MLP neurons of a small language model. Each row is named by its layer, matrix (gate and up: input weights) and neuron, and shows model dimensions 128-191. Each number is 128 + 24 x the weight over its row's rms, rounded and kept within 0 to 255. A neuron's up and down rows have the sign that makes its largest values positive.
After each neuron's rows, "fires after" lists the tokens most often just before its 100 highest values on Wikipedia text that the model never trained on.

L5.gate499 [121 130 144 118 128 135 115 146 128 115  59 132 114 129 154 131 129 102 145 138 103 159 176 135 123 148 118 151 134 121 139 164 130 159 139 113 118 116 134 187 218 139 112 133 120  57 115 156 105  91 111 138 127 126 132 143 156 154 115 158 116 149 106 107]
L5.up499 [130 131 150 124 133 134 108 172 155 119 171 141 115 150  97  95 118  94 139 121 117 147  84 135 124 107 128 115 114 141 132 146 117 127 128 172 164 143 150 148 200  98 121 152 151 140  86 157 102 155 171 142 161 113  96 155  81 137 173 135  84 149 132  88]
fires after: ", ", " (n", " in", " rel", " un", " res"

L5.gate426 [118  99 113 109 169 171  99 166 185 114 174 143 128 116 139 114 105  98 159 123  70 162 166 129 142  74 137 138 127 129 127 140 133  81 130 123 159  90 132 133 133 120 162 171 167 114 125 136 112 125 121 146  84 148 157 153 103 109 101 139 122  75 125  75]
L5.up426 [ 97 155  95  98 158 137 168 128 122 139 130 162 139 109 105 127 128 106 134 142 114  77  74 118 150 147 141  71 116 140 145 121 122  82 131 138 109 160 151 171  78 140 173 115  94 104 100 147 134 151 140 148 138 133 114 123  97 102 153 118 146 123  64 124]
fires after: " A", " a", "1", "-A", " an", " An"

L5.gate650 [ 97  91 119 129 135 157  75 144 145 127 131  96 108 137 171 155 113 124 119 181 106 134 130 130 148 135 122 128 136 137 122 162 122 139 122 129 123  95 119 149  96 138 158 160 143 104 106 128 160  97 179 127 109 113 129 116 119 150 117 157 173 124 143 128]
L5.up650 [ 94  80 160 112  99 102 126 123 139 163 153 113 139 135 136 142 148 141  90 126 111 145 121  95 162 135  77 131 178 118 148 169 146 129 125 170 121 102 150 158 107 124 132 130 150 120 114 141 170 127 119 107 115 118 104 112 116 171 126 155 141 111 159 129]
fires after: "2", "1", " critic", " result"

L6.gate207 [158 112 143 137 102 117 135 131 217  97 155 139 155 155  99 117 110 189 140 137 142 156 139 146  80 155 127 136 108 138 116 163 119 143 168  95 127 116 111 134 140 115 142 138 108 178 140 130 147 137 122 145 136 180 115 180 104 128 150 101  94 142 123 127]
L6.up207 [127 108 171 166 144 143 115 175 140 144  74 149 138 133 131 133 141 113 157 135 104 139 145 131 151  71 109 173 136  86 121 151 108 138 139 187 117 139 132 188 162 113 155 130 185 158 114 150 148 122 140 140 154 146 139 155 121 129 109 152 114 104 128 137]
fires after: " L", " W", "w", "l", " Bl", "b"

L6.gate241 [126 114 111 103  74 140 116  71 186 142 130 196 171 156 146  93 117  93 156 156 130  84 106 169 153 136 188 109 134 152 145 144 131 101 128 135 116 153  98 124 159  98 155 147 129 109  99 159 125 164 114 141 101 148 143 153 172 129 155 127 103 144 110 168]
L6.up241 [130 167 121 116 142 129 112 120 136 163 140 129 112 149 100  89 150 138  95 125 143 114 114 139 116  99 121 114 113 124 116 136 104  97 117 128 127 129 104  96 103 135  90 114 122 121 135 141 142 134 120 113 194 102 148 154 123 134 155 109 142 153 146 131]
fires after: " |", "|---|---|---|---|", "2", "1", " | Notes |", " Form"

L3.gate671 [152 127 147 130  90 126  81 148 164 132 115  82  93 120 144  73  89 136 144 150 172 127  91 153 177 104 169 170 127 148 117 134 144  99 169 108 114 123 120 123 110 152 139 138 120  96  86 178  69 116  97 122 131 107 145 147 137 117 140 132 131 126 103 162]
L3.up671 [113 142 136  91 105 140 119 143 117 119 152 133 161 145 128 101 155 138 116 111 151 108 113 131 145 121 128 152 156 163 162 132 137 139 168  82 141 123 125 119 125 131 161 153 110 179 134 164  97 131 127 120 107 141 117 167 186 110  75 131 126 152 110 149]
fires after: " |", " |  |", "|---|---|---|---|", "% |"

L3.gate253 [129 107 134  93 147 148 115 118 133 109 156 129  80 101 134 155 106  81 115 121 142 129 129 110 114  85 146 107 130 117 115 102 106 180 140 114 111 119 121 181 134 145 140 163 139  81 102 129 150 134  72 133 176 127 130 144 139 154 135 106 126 191 134 129]
L3.up253 [117 129 147 126 121 116 172  91 124  93 158  68 131 143 159 111 133 117 138 137 109 141 145  91 100 104 154 107 156 139 101 111 114 125 114 123 158 109 166 139 129 168  86 126 116 126 140 132 179 152 130 118 112 149 120 148 107 129 127 130 103 126 156  96]
fires after: "\n", "2", "|---|---|---|---", "| Party", " |  | C", " hold"

L5.gate39 [147 120  67 109 161 158 153 150 129 167 146 130 157 123 111 115 153  82 113  95  97 130 136 152 100 161 155 126 158 107 169 122 113 109 103 116 153 102 126 133 114 102 128 131 137  83 126 166 132 148 150 144 161 134 153 133 127 127 105 141 110 113 142 133]
L5.up39 [142  71  94 129 176 128 104 138  91 124 142 143 157 107  61 108 147 133 126 127 159 129 101 150 144 159 144  98 160 102 107 171 154 116 138 120 124 126 107 116 119 107 101 149 129 140 110 118 105 143 148 156 125 150 140 164 138 116 131 105 101 108 114  94]
fires after: " a", " an", " The", " A"

L4.gate462 [153 141 140 129 141 160 119  99 100 107 162 138 125 135 148 170 126 137 146 107 121 121 101 136 160 138 114 132  72 157 132 151 103 150 126 159  98  74 120 161 132 156 131 161 120 144 154 115 164 136 150 138 153 141 150 114 139 137 109 136 114 132 125 111]
L4.up462 [153 147 123 184 143 141 134 125 149 113 130 170 141 118  97 134 111 168 151  90  90 152 135 154 130 141 107 105 106 143 126 122 134 133 122 144 118 102 110 110 145 101 152 109 127 147 163 125 154 120 123 155 138 150 171  76 112  46 101  99 101 103 124 106]
fires after: " (born ", "1", ", "

L6.gate573 [105 134 160 104  98 147 137 168 109 142 137 100 160 130 152 144  97 163 133 115 116 117 161 138 100 134  74 144 123 121  94 106 136 117 106 172 136 155 142 180 170 175 119 128 104 128 151 138 149 123 159 121 114 115 137 140  98 117 122 125 138 144 143 157]
L6.up573 [ 72 166 154 154 142 118 141 193 166 117 156 157 193  94 128 175 132 141 117 127 124 101  98 164 111 174 112 156 109 159 124 151 156 141 128 148 146 117 153 142 159 105 147 136 141 124 118 127 108 106 123 147 143 139 143 110 126  96  96 131 101 139 106 104]
fires after: "- ", "1", " (", " (born ", " =", " on "

L3.gate492 [169 163  97  89 155  77 124 144 112 119 103  99 160 131 117 140 127 137 135 120 106  88 109 126 108 136 109 111 103 144 104 136 106 100 150 134 111 104 136  62 112 110 108 123 141 184 152 148 106 104 180 130 153 127 134  84 133 119 133 121 103 139 141 110]
L3.up492 [161 172  98  87 140 101 122 131 141  92 112 119 125 134  87 152 163 132 113 153 133 171 126 107 110 135 140 106 133 147 123 166 115 108 125 126 152 112 138  86 116 137 119 127 113 145 127 157 145 129 113 156 128 126 139  95 126 108  97 109  87 134 121 124]
fires after: "1", "2", "6", "9", "4", " to "

L4.gate189 [132 147 117  82 138  91 105 109 138 141 135 112 157 163 124 138 161 143 125 191 171 107 105  96 108 143 147 104 117 121 106 105  70  96 119 134 123 157 168  94 140  78 142 134 158 157  78 149 122 138 137 131 114 144 174 126 138 153 119 112 122  92 105 140]
L4.up189 [151 170 112  82 110 145  89 120 145 121 128 109 105 139 148 146 137  96 125 182 197  99 116 115 113 116  80 110 127 127 131 125 117  98 127 144  70 115 170 125 164 153 120 150 163 160 115 144 102 126 122 117 150 103 154 119 110 138 180 110 104 101 138 178]
fires after: "1", "2", " ", "30"

L5.gate513 [137 127 129 117 114 145 157 156 165 120 115 188 119 119 152 102 100 125 134  80 143 141 120 126 125 173 111 136 105 150 112 206 130 171 120  93 148 174 123 121 174 122 109 132 139  99 117 147 169 113 148 144 162 169 136 129 108 184 112 114 109 110 100 132]
L5.up513 [168 134  82 147 121 126 123 165 149 136 114  91 128  72 156 120  90 118 154 144 119  64 132 116 140 105 136 114 166 174 122 181 108 159 128 115  93 167 158 120 111 144 142 134 123 149 104 105 144 138 126 135 155 164 127 122 142 136 116 117 115 160 172 124]
fires after: " H", " h", " M", "H", "M", " The"

L3.gate263 [119  97 135 151 129 105 127 135 121 104 155 108 106 132 172 102  85 111 150 134 130 116 101 113  92 104 168 128 131 138 158  94  89 133 142 144 119 156 148 150 112 114 117 183 131 109 105 159 152 124 105 148 150 134 133 113 145 159 148 122  99 127 127 100]
L3.up263 [121 121 135 139  99 163 121 118 103 110 148 134 121 141 124  91 121 146 138 140 117 108  83 119 125 172 126 159 101 188 129 117 121 127 136 116 105 109 104  76 151 144 139 145 113 142 133 152 106 145 154 100  72 107 118 114 105 113  96 114 133 148 122 134]
fires after: "\n", ".", "|---|---|---|---", "andidate | Votes |"

L6.gate512 [ 94 163  79 118  98 144 122 128  88 128 145 124 115 128 167 117 164 108 130 122 123 149 126 174 137 136 133 139 158 122 140 195  96 146 138 162 163 166  94 137 142 158 116 135 160 106 141 135  96 138 132 150 126 147 153  69 133 125  82 190 136 117 121 155]
L6.up512 [123 132 112  93 103  93  97 171 113 119 123 117 124 164 126  87 148 133 149 131 115 159 125 119 166 157 124  82 142 130 120 131 173 150 109 124 129 101 132 146 140 102 124 150 123 135 156 123 106 135 146  96  98 144 157 158 124 104  93 136 119 125 107 152]
fires after: " |", ", ", "."

L8.gate516 [ 98 173  95 158 131 129 137  96 104  98 109 139 103  84 106  96 110 130 148 116 165 125 157 117  98  79 157 158  90 138 152  73 129 138 159 165 129 134 123 162 105 132 111 147 148 140 122 119 141 162 100 129 158 164 106 126 120 139 115 179 122  81 128 141]
L8.up516 [122 146 120  94  83 175 120 136 122  99 121 108 103 128 102 128 184 139 151 147 147 123 126 184 151 113 143 108 105 108 142 125 110 122 167 116 157 137 135 167 136 118 127 112 104 125 157 111 184 100 157 133 158 130 192 126 158 110 134 107  99 142 118  85]
fires after: "0", "1", "2", ")", "100"

L6.gate666 [133 160  73 141 161 161 160 156 160 156 122 160 121 107 123 131 141 114 111 139 141 137 126 134 129 126 106 150 124 152 158 111  70 172 123 115 130 118 118 112 115 155 156 139 147 161 163 193 161 147 158 130 127 162 147  87 143 116 126 112  97  95 113  99]
L6.up666 [116 117 165 146 115 145 159 178 168 152 127 100 131  85  99 118 128 168 118  90 108 119 126  73 153 112 140 136 135 102 101 114 113 180 169 142 127 122  82  94 132 112 120 115 127 135 150 141 138 167 111 158 123 140 100 170 116 146 118 148 126 139 119  73]
fires after: " K", " H", " h", " M", " Kh", " G"

L6.gate224 [158 146 135 149 136 126  85 127 115 151 151  64 138 124 135 151 123 151 177 110 119  94 112 144 140  96 129  54 160 134 135 138 106 130 100 135 168 131 156 155 132 144 129 153 136 116  90 137 135 115 124 135 113 116 104 166 120 165 145 179 102 123  72 124]
L6.up224 [159 122 123 137 149 111 105 110 105 103 139 109 163 157 117 137 116 160 134 119 112 127 112 119 124 168 107 134 116  37 141 173 166 126 175 114 114 118 110 110 105 116 118 130 111 174 124  99  82 125 118 133 121 146 105  78 122 121 111 119 149 103 140 162]
fires after: "."

L8.gate380 [105 150 108 119 105 110 150 137 134 145 138 106 136 151 153 115 154 110 120 112  92 141 108 156 106 167 150 119 132 164 105 161 134 155  91 150 154 152 153 119 125 145 144 132 150 146 123 156 103 140 115 174 151 123 118 114 130 160 151 146 121 143 131 136]
L8.up380 [146 122 116 117 114 130  75 118 178 134 132 118 151 172 143 162 155 100 131  70 121 147 157 113 139 182 105 116 118 124 125 113 140 157 100 118  95 152 171 105 141 136 109 124 158 108 172 138 134 146 117 131 130 154 144 128 118 140 133 163 114 127 109 141]
fires after: ":", "."

L3.gate386 [134 107 128 111 134 166 187 172 136 127 106 111 133 103 146 112  89 140 144 157 120 113 136 153 140  63 113 134 132 153 130 130 156 149 143 173 115 119 149 107 142 143 147 124 138 102 113 145 140 144 103 149 154 152 144 147 157 131 113 133 105 159 138 125]
L3.up386 [149 142 162 119 155 113 176 112 176 136 129 100 137 108 140 120 143 131 115 152 133  96 102  85 151  57 148 141 137 169  92 150 139 126  96 150  88 134 120 158 106 157 129 109 117 108 116 103 127 163  98 142 155 146 131 169 147 122 103 112  79 166  94 153]
fires after: "\n\n", "\n", " |", " % |", "|"

L5.gate406 [174 173 141 141 120 155 146  96 111 117 146 147 125 136 164  60  95 138 100 123 110 105  94 154  86 135 139 104 144 129 143 143 126  92 138 107 135  90 147 153 114 120  87 158 165 120  88 119 141 145 115 174 122 133 171 170 134 121 154 145 126 108  92 107]
L5.up406 [121 136 124 121 118  88 111 101 113 135 128 109 141 155 130 147 186 142 145 125 124 123  96 116 136 119  59 130 139 151 128 136 142 140 115 136 126 104  73 135 123 159 111 106 139  72 126  86 128 121  78 135 120 111 143 106 133 123 151 124 113  99 145 142]
fires after: " A", " a", "A", " an", " | A", " the"

L5.gate10 [131 106 127  95 138 126 116 165  97 155 102 151 144  91 169 111 134  84 130 138 136 115 126 160 143 104 140 138 140 101 152 151 100 118 119 135 133 121 174 109 111 104  97 169  95  98 130 125 111 102 108 143 134 111 127 135 163 137 129 100  99  87 112  99]
L5.up10 [173 100 130 152 112 168 152 126 118 130 120 133 150 164 140  99 151 137 116 146 141 101 138 101 141 128 173 106  78 115 149 141 121  83 156 122 112 131 136 141 114 154 190 123 108 123 108 137 128 135 114 154 129 109 114  91 157 124 117  96  97 148 141 118]
fires after: " A", " a", " an", " | A", " | O", ", A"

L6.gate219 [115 132 146 133 134 155 109 104 130 160 153 124 174 164 121 157 102 146 111 110 139 143 127 140 138 129 149 131 130 128  99 118  87 123 135 126 141 108  72 149 113 109 130 168 100 145 151 133 104 102  90 119 134 128 136 160 147 129  73 188 133 183 112 157]
L6.up219 [141 154 123 148 118 146 149 130 166 132 132 129 108 145 120  84 153 122  95 102 148 113 112 139 158 144 127 151 125 119 112 111 104 116 155  99  99 175  84 110 109 149 141 144 115 128 115 165  93 136 131  96 101 115 155 150 115 119  78 155 141 132 142 141]
fires after: " |", ") |", " | |", "4", " | — |"

L5.gate478 [136 119 111 127 112 118 131 130  95 141  88  88 108 100 130 153 113 113 134 132 126 153 151 156 158 130 121 117 133 137 114 157  92 150 129  97 119 122 119 109 136 124 185 138  88 101 124 144 132 111 106 160 146 129 112  77 163 120 111 102 114 126  91 183]
L5.up478 [144  78 123 151 132 127 141 131 141 139 124 124 137 132 103 173 132 127 120 162 120  70 140 161 117 131 135 142 147 126  73 108 157 126 161 119 106 114 125  86 106 137 148  82 162 150 148  86  84 149 143 150 150 138 114 139 147 113  82 142 151 175 115 180]
fires after: "1", " neigh", "inn", " Pol"

L8.gate560 [155 105 105 151 112 153 137 126 139 134 135  99 132 128 164 121 128 147 153 133 118 127 110 129 103 101 155 124 103 159 117  79 122  82 146 121 138 165  80 145 100 114 122 132 139 140 128 132 160 108 137 154 111 115 137 145 120 117 111  95 171 120 118 167]
L8.up560 [123 173 126 129 161 103 108  99 126 144 127 144 151 146  71 151 143 174  54 175  93  73 142 140 137 103  85 131 132 160 109 119 114 175 114 175  92 152 153 165 135 133 137 137 166 184 133  95 154  93 121 121 129 125 142 102 124 128 140 141 111 106 112 150]
fires after: " K", "ch", ", K", " L", " G"

L5.gate425 [115 136 124 113 141 127 130 137 136 137 152 144 145 158 172 175 110 115 113 110 138 131 114 137 103 116 131 167 124 149 107 137  95 163 143 140 132 129 120 112 157 125  96 142 120 119 132 130 141 117 135 140 107 136  98 123 153 133 153 143 110 134 124 103]
L5.up425 [150 144 138 110 149 116 131 169 160 165 163 106  90 130 171 128  69 152 129 102 160 121 122 137 172 157 121 166 108 136 116 112 153 159 136  70  88 136 111 125 124  87 123 126 159  84 106 153 119 154 124 118 183  91 137 114 134 132 145 141 126 105 139 167]
fires after: "2", ")", "–", "1", " career"

L8.gate546 [126  87  81 133 122 117 157 142  99 154 137 100 141 105 164 184  93 146 120 149 126 122 130 159 149 112 123 145 163 123 148 156 136 156 148 146 107 120  88 115 194 145  97 128 131 103 103 161 134  98 123 120 113 130 146 162 128 128 105 160 147 117 133 134]
L8.up546 [119 115 116 163 108 107 119 111 144 143 122 142 151 118 124 102 156 112  75 179 128 149  99 117 174 115  76 103 152  86 120 150 152  99 151  93 102 132 106 124 121 121 110 111 156  99 144 148 112 128 139 117 137 134 132  80  98 121 139 129 169 140  88 135]
fires after: "°", " R", "| Party", "; R", " |"

L6.gate654 [ 89 117 108 116 124 161 103  94 117 135 150 133 181 138 151 176 126 138 127 118 136 135 113 105  80 114 170 138  96 168 152  98 137 126 158 147 141 119 133 154 164 117 102 123 142 137 141 132 131 116 119 144 127 141 153 103 126 142  96 122 103 122  96 107]
L6.up654 [138 109 136 123 170 186 128 154 122 122 156  95 159 134 128 102 131 117 169 105 113 159  99 138 140 127 110 121 113  80 129 128 132 135 161 163 136 103 116 128 134 153 121  85 153 141 138 143  98 110  96 109 140 154 169 110  98 121 118  82 101 104 111 102]
fires after: "-", " ISBN ", "1", "9", "7", "_"

L4.gate431 [123 106 163 115 133 135 107  76 104 136 197  88  99 128 119 113 130 134 141 139  72 120 170 171 141 130 119 111 150 166 152 131 103 134 141 119 165 127 184 102 103 140 105 157 120 124 121 177 140 134 171 152 108 126 137 115 132 141 154 147 140 155 131 131]
L4.up431 [128  82 133 119 125 122 115  95 149 166 152 180 144  82  94 152 134  96  98 122  83 114 128 123 161 129 138 155 168 100 146 146 117 129 149 109 124 131 194 116 106 136  82 117 160  94 110 175  88 147 141 158 131 122 142 103 111  85 128 130 121  90 120 144]
fires after: " | ", "2", " Democratic", ".", "ac"

L8.gate277 [155 126 118 102 116 174 104 104  91 110 150 118 141 163 128  89 131 132 117  88  96  94 110 112 134 152 105  98 140 148 102 164 191 116 127 143 109 147 138  90 136 119 109 113 119 133 174 111 121 131 155  89 126  98 101 108 100 116 133 111 133 108 162 152]
L8.up277 [131  91 125 119 120 156 138 100 137 123 127 106 167 196 128 105 145 159 126 138 102 106  90 115 126 126 159 126 135 122  99 121 178 127 112 109 141 128 155 111 149 124 118  91 109 132 126  75 135 162 131 127 115 109 122 104 110 118 134 105 114 107 131 111]
fires after: "2", "1"

L8.gate55 [140 104 129  93 118 118 132 116 145 148 104 139  91 140 160 140 134 194  91 162 106 140 123 125 131  99 131 113 112 107 115 128  98  95 155 127 105  92 135 114 114 130 164 104 120 129  95 133 148 102 163 128 104 144 136 145 134 156 143 120 143 147 181 147]
L8.up55 [127 153 132 125 115 119 137 101 139 102 159  94 189 167 169 125 107 132 139 160 148 168 198 126  98 103  74 146 137 140  90 123 141 132 125 129 111 159 118 118 105 166 100 116 141 110 147 125 169 168 143 142  97 120 163 155 140  93 136 155 133 106 151 130]
fires after: "1", "2", "–", "8"

L5.gate421 [125 109  95 139 160 125 100 143  89 115 177 140 140 139 207 127 100 120 155 129 147 114 106 151 105 141 142  82 116 129 120 162 132 149 159 107 130 158 106 142 146  61 107 139 119 127 119 121  92 104 105 142 178 107 142 146 196  91 131 107 144 134 130 137]
L5.up421 [155 151 109 146 179 139 134  91 113 118 167 131  98 137  72 148 128 117 119 110 195 100 117 124 151 132 143 134 129 152 144 124 109 153 119 145 140 125 101 124 155 147 140 147 119 170 175 136 137 125 118 117 133 120 164 142 149 110  93  97 149 109 144 153]
fires after: " L", " l", " G", " g", " Gu", "ch"

L6.gate96 [114 115 107 118  73 166 130 114 143 116 126 117 153 137 117 108 140 144 111 138 136 158  97 125 134  97 167 137 148 144 131  85 150 163 152 148 127 138  83 141 177 125 195 132  99 117 123 141 113 147 100 119 124 131 128 181 186 114 107 159 111 132 142 129]
L6.up96 [128 161  81  95 130 178 116 132 113 121 134 142 133 132 131  96 125 120 119 127 138  97 118 144 135 140 130 103 153 156 168 117 132 125 176 141 118 144 129 126 153 115 143 105 111 144 119 146 120 102 138 125 131 128 141 105 111 132 113 149 139 107 144  96]
fires after: " |", "\" |", "1"

L6.gate192 [142 164 114 125 138 134 129 133 147 116 157 142 125 143 126 125 140 174  98 119 158 129 129 124 146 119 117 116 105 147 131  94 183  78  95 155 156 106 126 133 104 111 126  96 119 176 124 136 139 132 174 147 128 125 101 115  98 100 134 152 118  67 122 151]
L6.up192 [145 127 141 148  87  80 143 110 103 151 114  92 154 144 116 141 140 114 132 126 115 163 167  94 110  80 129 141  99 150  79 130 138 114 145 124 135 115 144 150 127 115 124 137 156 127 158 151 190 115 147 171 120 104 111 135 107 137 116 140 111 143 127  92]
fires after: "2", "3", "1", "0", " V"

L5.gate31 [108 144 160 135 141 120 175 170 157 129 102 120  84 130 122 107 102 133 139 155 110 152 105 127 146 120 134 129 158 126 119 136 140  58 117 136 152 100 121 140 136 127 156 114 157 101 170 129 144 120 130 132 132 152 139 164 152 155 106 128 113 148  97 159]
L5.up31 [123 148 138 145 139 135  96 103 119 144 133 125 141  97 138  94 116 132 131 127 105 104 135 131 144 108 130 176 147 161 115 152 164 133 128 107 135 131 118 132 123 115 104 138 168 111 121 117 120 118 140 119  95 167 102 138 144 125 102  87 116 113  93 147]
fires after: " R", " Cl", " r", " Pl", " Gl", " Al"

L3.gate260 [163 144 144  91 113 101 174 121 130 144 121 132 134 154 119 142 143 118 127 104 155 127 139 143 157 111 118 126 131 127 112  94 152 138 120 152  79 166 137 195 161 135  85 146 123 125 150 133 157 134 111 134 121 139 125 145 128 140 142 137 144 129  99 134]
L3.up260 [126 120 113 119 141 107 115 121 125 140  72 141 145 127 104 143 112 142  89 116 175 130 120 164 134 138 124  68 134 160 169 104 130 135 149 127 153 122 115 109 127 115 122 133 132 137 144 150 113 152 107 127 156 123 127  97 160 108 124 160 112 154  95 131]
fires after: " | ", "|  |", " (", " |", "6", "| Party"

L5.gate579 [112 152 131 130 127 142  93 124 123 118 128  97 129 111 178 142 153 104 106 126 131 115 113 102 121 112 147  89 167 133 104 124 159 132 141 138 145 100 127 109 139 147 115 150 124 135 105 102 131 147 160 147 128 133 136 111 143 116  94  91 174 111 106 126]
L5.up579 [126 159 104 101 130 125 149 116 138 133  97 138 114 104 133 158 110 127 144 147 138 114 133 168 149 130 137  86 135 173 143 135  82 100 168 123 138 134 119 138 124 123 120 145 109 125 163 176 155 106  82 166  97 164 130 128 123 157 155 178 118 147 122 115]
fires after: "2", "1"

L3.gate575 [125 145 153 134  97 123 108  90 117  94 146 116 128 135 156 182 151 135  94 135 114  94 108 159  88 114 155 183 125 160 135 136 162 128 142 137 116  96 129 121 129 164 126 128 170 124 132 116  90 130 109 131 120 143 155 131 134 136 112 138 139 114  95 142]
L3.up575 [157 157 128 137 101  86 132 102 125 127 109  86 146 161 114 122 122 104 108 100 144 134 128 178  99  82 197 160 157 165 120 116 154 175 128 140 102 120  86 127 157 131 128 167 149  99 142 121 126 143  85 135  88 160 141 132 119 129 115 145 143 107 122 134]
fires after: "2", "1", "I", " | G", " | P"

L6.gate503 [160 117 107 105 102 117 137 119 132 129 181 130 156 122 130 165 157 107 130 114 166  93 158 147 127 126 165 137 149 119 143 123 117  75 129 129 145 128 152 132 157 105  83 181 155 119 113 120 118 133 142 130  97 153 128 122 191 125 129 147 122 169 112  98]
L6.up503 [ 96 131 169 160 120 109 103 129 101 138 128 135 171 146 134 164 157  90 149 120 136 133 155  95 141 141 143 129 166 104 103 139  83 133 124 102 138 123 150 106 120 113  87 166 114 180 124 125 126 125 129  81 104 156 105 136 134  82 115 152 136 161  84 105]
fires after: ".", ":", ",", " −"

L8.gate524 [130 140 138 134 116  87 136 132 208 162 105 111 120 108 149 121 103 131 126  94 133 140 112 142  99 101 151 143 128 141 132 154 132 134 109 119 112 110  66 132 175 112 141 152 167 106 170 153 130 148 132 182 141 158 133 129 142 125 110 141 111 148 145 127]
L8.up524 [ 91 149 139 153  95 119 149 124 208 144 145 142 165 142 122 140  90 137 149 118 150 119 125 140 101 117 136 156 133 150 141 118 134  85 136  86  88 120 121 131 135 119 148  97 166 115 162 151 160 119 113 168 127 104 131 132 117 109 117 157 138  96  94 136]
fires after: "2", "1"

L3.gate581 [ 94 125 130 127 148 119 120 103 158 109 146 138 127 124 135 139 128 156 121  93 136 164 146 164  99  91 116 133  99 109 126 111  71 162 125 126 122 149 122 111 189  98 158 154 143  69 153 141 130 138 122 140 127 147 112 127 137 123 153 100 114 124 116 140]
L3.up581 [ 89 127 112 124 121 185  98 141  92 114 135  90  94 134 125 106 144 124 135 127 191 125 135 203 128 112 111 105 110 108 141 118  90 154 137 150 114 157 116 144 173 133 137 127 167  71 150 139 125  99 110 120 134 154  95 134 132 101 166  87 149 123 120 190]
fires after: "1", " in", " in the", " is"

L8.gate553 [ 84  99 106 110 128 134 157 108 141 111 155  94 124 121  97 115 120 152 155 148  96  91  95 163 116 122 158 155  89 139 114 145 119 191 131 115 138 148 138 123 113 114  94 101 121 111 109 122 165  95 143 187 107 130 119 158 118 125 128 103 142 172 118 109]
L8.up553 [125 124 140 128  97 155 132 128 117 122 184 129 120 137 136 161 121 111  88 132 143 133 126 138 118 152 100 173  65 143 133 153 112 178  93 113  91 164  75 107 125 107 105 149 120 146 115 150  89 116 110 149 123 127 118 117  70 175 149 118 144 126 135 100]
fires after: "2", "1", ";"

L8.gate178 [144 110  88 125 115 156 132  80  73 142 148 113 112  96 107  91 127 176 120 113 131 130  91 116 120 133 128 114 168 133 148 138 125  94 132 126 164 114 102 151 124 107 137  92  98 138 113  95 162 105 106 161 140 165 126 153 120 126 141 154 130 136 113 125]
L8.up178 [160 138 142 148 155 121 150 129 131  82 168 124 140 170 150 110 108 106 139 139 100 135 161 184 149 109 134 146 180 111 152 138 144 135 111 128 107 123  74 160 171 149 127 118 137 105 112 106 124 108 106 165 175  83 112 136 103 120 143 145 123 127 146 142]
fires after: ".", "\n"

L4.gate183 [142 129  99 139 157 126 154 152 115 136 139 167 133 106 122 136 106  96 101  96 132 131  90 154 148 130 176 129 130 134 104 136 130 130 132  84 117 100 106 133 144  85 127 144 153  68 128 122 142 152 112 129 149 140 137 111 177 101 111 140  83  96 103 107]
L4.up183 [137 107 131 105 156 149 119 168 112 120 120 140 107 109 115 130 171 107 148 156 174 126  89 146 125 138  79  90 118 112 122 146  88 122 140 143 107  88 128 140 137 147 153 126 163 142 145 134 104 132 106 128 104 146 138 111 160 118 134 129 156 173  78 128]
fires after: "1", "2", "s"

L6.gate629 [153 109 108 157 141 102 128 133 123 149 180  98 144 142 149 114 119 173 123 151 140 151 136 144 121  89 180  95 100 162 116 149 138 145 121 118 114  89  99 191 172 117 160 146 104 157 136  89 146 142  97 134 138 120 121 141 156 112 106 119 124  92  89  70]
L6.up629 [137 165 111 131 126 126 132  96 121 146 135 124 164 102 118 114 131 158 142 149 141 135 138  99 135 100 116 115 152  98 107 118  93 124 103 129 122 111 147 115 162 135 125 135 120 173 142 103 126 129 103 154 135 117 105 127 140 140 136 130 122  95 135 100]
fires after: " | ", "0", "6", "1", "4", "=="